python train.py --n_layer=8 --d_model=576 --n_head=9 --n_kv_head=9 --norm_place="pre" --parallel_block=false --init="normal" --weight_decay=0.0 --lr_head=0.00858 --decay_shape="linear" --final_lr_fraction=0.02 --doc_mask=true
MLP neurons of a small language model. Each row is named by its layer, matrix (down: output weights) and neuron, and shows model dimensions 416-543. Each number is 128 + 24 x the weight over its row's rms, rounded and kept within 0 to 255.
After each neuron's rows, "fires before" lists the tokens most often just after its 100 highest values on Wikipedia text that the model never trained on.

L5.down588 [ 72 177 120 162 141  97  80 126 145 109 155 133 116 146 148 168 126 123 154 141 131 148 112 172 106 142  91 145  93 137 137 115 126 131 126 152  91  91 120 116  94 155 141 122 162 151 117  93 151 145 133 177 133 151  92 120 126 119 120 133 138 113 119 104 106 153 135 110 117 182 126 113 155 104  97  60 122  99 156 163 130 108 189 115  73 102 138 140  93 100 105 112 144 165 120 139 130  77 144 107 143 126 138 121 117 104  77 151 162 140 157 107 132 129 130 110 148  67 160  97 137 117 117 123 108 123 114 111]
fires before: " States", " Nations"

L5.down1584 [103  98 143  83 147 143 145 124 102  80 146 131 115 140 121 153  75 129 126 139 148 141 109 128 141 121 138 165 133 117 106 122 149 142 160 136 117 112  98 129 116 125 110 126 149 131 118 103 162 131 103 121 157 194  99 110 138  88 131 128 173 141 152  90 117 163 163 113 128 117 166  94 120 114 140 106 102  82 127 129 160 115 140 125  92 139  95 139 123 168 135 106 135 158 167 120  97 119 171 133 134 147 115 125 110 113 150 140 144 100 158 101  96  98 112 139 152 170 161 124 132  99 157 119 152 164 130 127]
fires before: " ", " the", "-", " of"

L5.down2132 [109 161  95 109 109 146 129 109 157  66 121 127 137 112  88 115 100  81 114 158 126 105 124 109 155 130 143 126  97 140 120 146 112 149 101  98 107 138 146 148 153 162 116 124 175 129 149 129 170 133 157 146 159 156 131 160  89 157  90 142  97  93 131  81 108 127 120 190 121 126 144 139 169 111 118 102 176 108 116 121  94 141 170 118 136 148 173 154 142 155 133 128 112 104 119 143 191  73  95 171  77 124 137 113 139 125 111 154 127 140 134 134  97 112 125 135 180 120 151 125 112 129 122 151 113 120 134 136]
fires before: ")", " —", "):", " –", " "

L5.down1255 [161 100 131 105  82  75 100  93 116  63 145 135 118  93 116 123 168 135 118 141 128 200 154 140 121 130 130 137 131 126 102 139 151 154 131 163 106 144 119 147 139 137 115 126 127 132 104 124  99 133  83 179 106 132 166  99 130 152 140 110  89 124 119 140 119 102 173 118 107 114 141 127 114 141 150 165 176 128 140 119 131 145 123 101 145 135 141 155 144 105 144 129 130 109 125 120 149 118 118 144 124 138 122  92 157 127 171 147 124 115 138 132 104 105 152  96 160 114 151  96 156  75  90 153 103 119 154 159]
fires before: " of", " by"

L5.down749 [ 83 115  90 111 115 155 135 119 119 116 122  89 105 121 149 128 122 111 153  94 105 130 142 126 140 120 157 148 127  90 139 169 117 117 143 124 142  97 132 126 125 149  93 146 153 131 136 116 166 149 140 142  86 154 130 142 123  97 162 111  79 130 132 126  99 130 102 130 126 129  88 109 115  86  76 146 151  96 150  83 164 106 126 129 139 147 130 158 107 105 138  90 130 107  97 128 103 131  87 141 125 130 118 119 144 103 106 167 103 152 137 115 127 129 127 148 130 111  98 153 121 103 137 135 142 100 127  93]
fires before: " ", " the", " |"

L5.down393 [136 123 105 112 121 119 122 101 152 120 123 146 110 150 133 124 126 125 167 142 139 152 120 115 152  84 180 159  84 107 174  97 112 146 124 126 135 115 168  68 132 126 148 164 145 139  87 154 124 138 121 168 126 161 141  94 153 153 115 153 104 111 173 155 111  74 155 148 163 150 117 180 128 129 130 140 111 147 123 112 165  87 134 109 162 168 161 142  92 104 136 123 110 133 128 114 146 107 109 106 142 167 146 140  96  80 172 111 123 175 142 158 105 147  94 123  84 135  69 121 106 134 142 126 143 107 128 105]
fires before: " ", " the", " a", " November"

L5.down9 [126 122 120 142  78 134  96 128 144 116 127 138 120 129 140 157 113 118 113 121 115 161 118 133 136 122 132 120 141 150 136 129 177 103 106 150 143 142 119 142 151 110 152 105 125 106 106 152  99 117 100  90 100 144 101 152 133 125 124  89 106 106  96 110 116 116 126 172 141 123 138 131 128 140 155 151 139 113  82 116  70 148  99  95 135 149 162 139 124 131 133 121 146 138 150 142 113 139 128 170 129 126 110 142 165 121 137 121  94 104  97 126 131 122 121 134 156 130 143 145 124 157 161 138 145 159 108 204]
fires before: " of"

L5.down1953 [ 73 156 187 149 158 134 130 128 120 121 141 173 108 141 142 151 123 123 144 175 146 137 122  78 167 110 112  89 105 169  91 146 164 132 112 159 145  55 125 110 101 141 147 122 142 121 142 157 113 109 111 114  77 163 101 191 136 100 127  92 140  96  95 120 119 174 142 129 117 104 141 123 131 151 110 107 139 171 114 155 120 108 115  88 124 142 144 112 122 138 146 147 143 128 156 103 119 155 158 125 129 143 149 110 152  89 141 131 101 110 109 108 118 133 104 111 104 135 173 180 122 144 126 125 178 138 141 139]
fires before: " of"

L5.down1861 [151 101 144 142  77 153 125  91 139 111  92 130 138 129 160  93  87 112 120 140 125 165 161 115 119 124 189 185 178 100 168 130 142 144  96  87 156 143 113 146 118 153 165 128  79  99 138 136 166 120 128 136 111 120 137  96 102 122 116 139 115 140 119 142 105 134 148 128 140 164 101 121 114 112 121 135 143 165 101 147 134 108 112 145  91 154 117 147 128 117 178  99 166  99  88 126 149 111 164  99 130 142 112 131 147 192 134 145 132 125 107 148 107 110 130 146 113 153 141 158 189 143 141 128 121 102 131 113]
fires before: "202", "26", "th", "-"

L5.down2303 [161 138 144 109 154 114 101 137 138 138 146  97 156 101 114 135 135 142 132 134 118 132 160 160 116 147 117 127 148 166 154  98 126 128 133  80 134 104 151  90 182 100 108  92 136  96 135 135 167 172 167 125 125 133 141 157 120 166 116 152 123  94 145 126 111 117 117  98 129 158 118  93 122 118 115 127 141 132 127 133 144  69  95  94 130 108 108 110 112 159 125 114 134 131 119 151 135 125 111 108 148  94 137 116 176  88 121 107 119 116  75 127 116 126 159 148 139 122 128 197 102 172 147 129 109 112  99 114]
fires before: " ", " of"